MLP neurons of a small language model. Each row is named by its layer, matrix (up: input weights; down: output weights) and neuron, and shows model dimensions 64-159. Each number is 128 + 32 x the weight over its row's rms, rounded and kept within 0 to 255. Numbers have three digits each.
After each neuron's rows, "fires after" lists the tokens most often just before its 100 highest values on Wikipedia text that the model never trained on. A number after a token or word is its count.

L5.up416:169110114135124148070131099086088152142152135168087120125118116176139133159097144110159099101085099096098151158134130119121120222105051199159120159111145122147136134204165136130141173094098094125128158152134114120135094092086160144118118102177125117106142196154138165072138156139110124114
L5.down416:097149126152164129151124100148130098094116184180082161075109131121151123140070136140096121102102139131109146113097127146200129077188092099125098132108107145165146104089132042114125124095145062174139134128090124108146162129119147214115159079147168115135181106133144084115105105172115180158
fires after: " G" 19, " N" 17, "N" 9, " I" 9, " F" 9, " D" 6

L4.up780:129095151152129141143073121101165161129129137166174106129151198145169115111074111127110119090129077129134173163158151132121080180125091148056105138140087125138158178077127113144187115114119074144101104151146109111056120163099154170199153100170119078072132195131130081064089143129148122165
L4.down780:193069190174142092116101119186137124133106140119059143138129085082122112163154167107136109123154152124131147112191117107082146090095089141149162152096126112106195158110112046063181126110101140087143120106132146124134077115102045128090139147106142136202149165092145131178126121114107100143
fires after: "\n" 19, "1" 15, "0" 13, "'\n" 9, " the" 5

L6.up362:172153095140112093079117194110093159124164135182149162090105136153133145083098173117125146122088140101110157144147091063152148111132133039163123117108059104153109157206145102102124156093211182076158087178099155160166201114117117157120057030115157109155120111104113120131131111132092147158
L6.down362:082145130149136151104172098052149099152158170111170103096128123104193152162058149169152087145192108113112066103070116135078139095176129206108149133139130124111126089151126139185135110077129109200068163072146073096108165088140156152155151140144183113104126154123081154148123138126114123163
fires after: " " 58, "1" 10, "-" 4, ";" 4

L6.up129:184131099077101142093127181080130144173196187137153152144130173116155127137178111165118153042124125084119082163116143087100117174142104154144111157126190118109137159143149115118079136115111178172078144197113153144146106148117148150077101087123104177165142090158187084093135092158069150107
L6.down129:080128146181163150113172154171159134180160179127111109123151149191096097114128068125151101157177069096124115133141169113187131120096059075098098164081126140123153095110083114177165160098154122071169143162113157092154085108157102133140181167099011129152163159154152125133119093148092079120
fires after: " is" 16, " was" 13, " P" 9, " re" 8, " t" 5, "g" 4

L6.up889:139141031153108130154104137087109203139113169123139104122055053191130150065073120100165121137139138142134165135078185121121147168138165164112150122104113139073074126174075069076131176123096102135149132181104113159061177163080141153107113179103166079114162129134114106123118117115159122092
L6.down889:094168111138121173145107123089167136097105150110120101142105146140132112135100173102161089092113085143099083096141172139178149091150129106097106110135086156131183179103124069152203082100093137103053204110114118113150107121166130160099121124159104089080077206129223155163128109125121125169
fires after: " D" 27, " g" 16, " d" 14, " L" 8, " G" 6, " mi" 4

L4.up332:147123115128066155113102135161064144078086185130097168076114137127115099078114170125123207122177122101151142165143142141079068127111137122113106117134141159146072151109133125132145156118097093148145114106129075115163155129195091163118147215162066132129114149051158149088148151136100092146
L4.down332:123099150111103119096122149174132084102129092086073118138082082152106125090117117148127111182228163096159091148062124072180100088121132112156228136101165060143130110166099110183108167111129131095086074151079162099140146173134169155096072184123132140142159174080128148079165121099146158127
fires after: "5" 14, "0" 13, "8" 12, "y" 8, "i" 7

L4.up632:196140118172150164119159071112071138129105143179120097139136133137134114106112101168162127120125141124113130167107124123105179126118062106149125107071184184142128116127123111095167103154135123047084144166100076150138104133132058171133105115127106072103188092155153103054132193122160108091
L4.down632:090172124054217119109147054129145056125147127102185162086152146151168127141076109148129076098140140096157103125119081072133147133136128116162115172121121151127139110098160079107095111077137121131133143153133087123128075139131108173166091146141118155126141170076203107157171067187128128144
fires after: "R" 18, " R" 14, " N" 13, "N" 9, "S" 6, " S" 6

L6.up67:116043132161086097147149132160111170195101104129111125134141138166149142160073128181102121149117091181146171163110137156135102099101110155101135147123150125111162215186073156114125155074074165146154089123080139121129104112167138171153143131129113088048120134112112132095158107112108183111
L6.down67:182148175123116129126166111119147120165121193161129133167116089108171071100128194064134142118133146148149074116168094130072113105147109079172124106130128103133120148117172147165167101124115170108071134099150132135122147090150067160103129120093135134121136125123149110136015125163196178121
fires after: "0" 35, " R" 7, " r" 5, " S" 5, " ro" 4, "," 4

L7.up419:164121151121152137064197162160101126099106127122141161101089132118130121103175140127153148136114102132128045119127096179142143120055137117127118102084176152123088130108069080161121122180104128110129119114069181187092127153146164024120145139141124099151119192071184134178134114121117165100
L7.down419:082111146094095166140100110137141098169087142099105182133135144131181122120076165090088123141109116048068131113054166152131114150071145101189145082122108129108114172131104072118109134064115115164074156137097100106134147149120141111103082091061156140134140161106155080140118179137193156182
fires after: "5" 16, "7" 14, "8" 11, "6" 10, "3" 8, "4" 7

L6.up384:099131152172129186115212167116130100153089138120082137179159114145115101108154124105162069204104134081160174134103160093115101103152152096126155091176093067151095147060133106065125117133112107108139092131126090122160104107168127130138094130141129118147088142117144109177158172088109141073
L6.down384:024107169102138111116182099121124166136121089123073118117120074087128088136166118136179054094079133088145165143169081154128115137059124089131120131193126120127103107134140186104147148177105089038154165065111146123128124153112114138163158122145095121164102087061173135096163158162077145155
fires after: " |" 17, " He" 15, "-" 12, " She" 8, "|" 7, " who" 5

L4.up733:078118150165134108121034131113146070107100209143125169147133102152098143200109109160134093097082103119132102145133135125150115167083130188163112130081136163116135097121124152186096171097152120130128152131161140213145100069170142166106105094155165079157142144119183111111124094145124128176
L4.down733:125104117131136110135046175137159085136173119128103143182140078092150234139125069105150100110099123114121138137114119080113086203194094119087103139143119153140134160091130114092146130076181095142149169085114130106147088125099089114195128085149155113159132168095132147099102093143154146170
fires after: "9" 23, "0" 22, ".\n\n" 14, "1" 13, " U" 7, "\n\n" 7

L5.up590:193126122129124136171119085124102135119119091114125198098108160162093103082153121151158181188130107132122109161110145104190155142149125136125169142120165120082112086112101032214157131193157196058133148109122132127194142111131141118134073112128166183146147141090152139157118185138104089104
L5.down590:135127153142090150122159082166138149102156110102069107086141174139125120173075121195161159108112162082096135062098074156127125088091129189140191128122140127064163145139147130127126077120177197136101118231133117085148195156127152093154113153126147140131202131186151106097081157095158136087
fires after: "1" 17, "9" 14, "8" 12, "2" 11, "0" 10, "5" 6

L6.up20:151146079179153124141127131122154117134144083123083090113132119094044124119149132151140106114204177130163136106108128121112071198200169205097133084122113145139137171125097127133137110156174153147146146160131116162137178159160144165146065109100125108087125083084149142065165067114113114153
L6.down20:097110127122040130170081151118127124119098136111061075087115115086167124126149129177095153149122124136107101167123069138079169087147135076113118132112113167176141141117123154140137123102071091097123105181145157114160121143116166173162113079163142144107140142113171112177143195108131193116
fires after: " b" 33, " B" 15, " A" 9, " G" 5

L7.up543:169063106117126087151144129139131137135067112143145167162159113124075110127114140121119141125107084145161205167148129146150126142085166121144113104131129160114071151152119101153136155122108076155125078193122053104206147164134170120108162129160125071121162074135097108048162156137153159118
L7.down543:109106131113081158184062136162136165138162149137092045140165125082141070205115089114153146123137099156121106112080158112119128126117125183110124116083103064168098163178106140175071152110125101086087169110126150108102056082158091106123166100111158097133167111126157106169118127114146079164
fires after: "," 39, " the" 13, " V" 9, "ai" 7, " and" 5, " K" 4

L7.up428:098091129139168081147126124147114120142130093146189137185125086125142160128185115141116163179085165084201065164149104169163066080090128145140150155120125154079134134165140171167197121141089176130127118176124118117138115123102133114123102134136154133109115144104187104158174124089131122100
L7.down428:179162123196112055043135123108128070151086097149174086129126139193169158095115181144145080069098159186155109131064103169130124159161115153193099137098114199147171159161127133124123114152222092123148085027158120101071129077105139162108093119123167191165124098165139103102121140114093112150
fires after: " T" 40, " t" 19, "I" 7, " I" 5

L4.up876:110151098175188180096158108068110138158114154126131145113089142101059124155110121117148141099143122158109100127152198121118149111094038157091135105072142096062109163099084169135105246160053129094127130183117158191102151141102155110123115135157129068112161113128113170063200163108139115157
L4.down876:122084157100133089121115090131157098144134122066135139095112160168149134151041059156180138072141096089142145092084100158146139119117179119191150124136102113105180149189149170068099096084129112143075134133113142118074126174176151188143110091111113124131142109144145092114158046084136102119
fires after: "1" 46, " F" 16, "0" 10, " G" 6

L6.up204:122115112098109137131077128166115151134101087146158191122044074094186124071123091097168059167104193105125085128130174104127149143131148084129137106125169110102163160188126104145093159176139158167120106129145129141097085170091146140093108156144131154133180097075137094100140083077104121109
L6.down204:086124115093151150126111064073082110112139105130120218114117114185165166090196150104107153099107102103140174135140177099097129129158122179157169151145147137086120116128107133163178135131150121204120095106098052145133162081130140144091094193126166110169174106095145081192111145060158091147
fires after: "2" 42, "-" 6, " T" 4

L6.up465:120124056160167124112125055167125171111118113172141141130110154130103126097147176137156171088095126053149205146108121132094117079121169102143094124156144095076090100095098148164135142131169131074153095136071080098144090181181116167124155154120080154109142144160092125142160153134164097199
L6.down465:099109106143152123115063095106149124145143182081138148116095123079105105115083133106060107140169085149149151089096150141040138119132090145144111133143128107139138072182150092108119124074168117119145165136160094128108166102116144086146125165155126096079069135106212155149109115180099079116
fires after: "," 58, " and" 7, "0" 6, "6" 4, "8" 4

L6.up831:145100143146152146055156146066135087084115151132159147124096131148131168119111110125177091134141116099153129098095140084121162184170085099093083152123171136117134159134172153139147155137129120113131113146052117175150093125123081192140090174178169134147088146127109129117208191134068143135
L6.down831:061130119112181151125093108078193138170123157066138118142105096167082182098139076166139125146161152100091154061151101103164133174152098066100121132141133221085144124063135124150128120137140080119091164126114132105103116158182141176185131134174088142093193118109144122091181136209115123136
fires after: "P" 12, "R" 10, " C" 10, "C" 9, " P" 9, " G" 6

L5.up728:140099147120144127103144080132129104112139099094143124098126049115142122109114103139136039151094142094138090146135160174142088165139090196122133149065073137121189158158129143070158136122160095147144089183094138134095068156080148140127124136144118134071031125123103121155104117128161162134
L5.down728:148092099130111148132121133116133094101065114095164068117105191146143058093120144133149140089120136108122052128108080093135125109135210148104133156126057127134155130119122096103122109087057138087110101151138107200124114149136106118132149121110118062149169192094113126124090192153138120106
fires after: "i" 12, " P" 12, " R" 8, " S" 8, " Con" 7, "R" 6

L10.up474:108148151146154126104129104151098098104087143095166196090127125118160059178129156148117100097065123128158134198123146145081159157120131153094097156151158111149144176078114139077124130150140127163149095127070112138092092121185101148089117136148090084094135109109150124143165119117171118186
L10.down474:041199159130163120111144106082127155123168114207120135148173116152122143125088118125154147152182086108099128135214150067114131072138091090116162106077100158121116081144116110109121107126154141136170139129163103113065076142111097172156116102148102126119136150087167124153067159134142126135
fires after: "0" 47, "," 25, "8" 7, "1" 4

L10.up370:120136135161144176090197155083103102137152125128109121176191115096063107144156123094151109156124104087137121116090112175115190088097191127139116074169143099120150153141108158160101169123112099084199120116096150114144136124138175090113166149106154175113152077138134141118130133153130140162
L10.down370:143146154102152102164050110152121117153181158143120081176143126122176096096080090121153081103174107098087132126080090129112122108143132073169133113125129138127093156130154129172091082110103100123169132125138163131191126149139144112102050167079108119076168110124138182117139161152128120128
fires after: "-" 13, " (" 11, "/" 10, "q" 8, "|" 8, " |" 8

L7.up244:114130090143126088125142174084130134127110127115108055109173093024112125125130127177168146116128125098106152124124141117144136128093139090105134136122156180087151156124139171062164111175163163129139144147159158134132133120098107161151126102123154132094147166160135086134179115117160100127
L7.down244:155118175160058110103094123087137152097069125069109160146039159058157114165118127163141086083130118067143123155164053129179086133057090170106156122138145160152129124101156171139167135142150098113169196147127139140174106125127133131163117150149107175141085160101124194128173185083152096167
fires after: " A" 14, " I" 13, "U" 13, " Nor" 7, "E" 4, " G" 4

L4.up816:142063143129175153088044118145078139155089119136069119224154110107110120153128109116154116166130150161099105175090132122130108152174092122162118169131155171125087109158135169112114098102162086148141102087109134121178112152143070175133131094193088104152087120084127141128157177129113122139
L4.down816:100156119127146089118100148156129141133095067160118112163139098128171100154181126096148080172092109136126151136112161151131036194131136155122173122094146093118124115121061126083103100137123203185131161097138100138115083151168129130118091093128138111142117118135126141069166151127146127144
fires after: "9" 15, "1" 13, "8" 11, " War" 10, " tra" 5, "m" 5

L4.up808:107071104098127100107130128125095182168100052136113158136122118204202039135111177123137121136085113124138127080120101132126147151123103114200076179147129139187145169113126082111102152133129160174079138111120101097161082141146102090087093107154144153158122134121152112146151160170088110083
L4.down808:189094172141101141138081125087148126157158121133084125148159143118140135098100099118121119103077100174199113107101147095146199116107104091131089134138148092132142121147116123135126161098114142125134127155150163208066062178170088104106063126135152114142178123111147130180068114148163082093
fires after: " is" 21, "1" 18, " (" 8, ")" 7, "9" 5, " was" 5

L4.up831:130093128152155098041142127141097133185131128141140113127162204125143148132137115146140073177123166145123167166119171078173121151068094069142102143104093096112108122083102181089182129142172123135142114113094136085169088127085079215164098140187158125147115106099124150092142158081142121112
L4.down831:135132134133086137148137095095117145146177115163073100146154110180117166136123078124145164150092127117163148080084163079084112145176055147095134120076153077124093123120058107138083134099096136142144136157071178157140123165178098146111147066133163109093134152167152117164126100134109157120
fires after: " " 47, "1" 14, " L" 8, "9" 8

L7.up91:145126130081109136123153130067110076111142130125133122083154096125160189157136120132147159116169085072207097140116134090134109120152166118117129149117110119112116121151154119124178150135094133185150128126108123131131140192128116155119121071115132107162145146174127101086128141073170100095
L7.down91:115116180106112119121163102128128078077068112109123205150118067150145174078092114119153136180167121127173149087109110111126168160104140164130185143077107109151161124160148072136111153143120127143086132161112122057122114110066100090166181116091115169122132140182127113168119144136127085107
fires after: " as" 22, " was" 15, " became" 8, "–" 7, " is" 5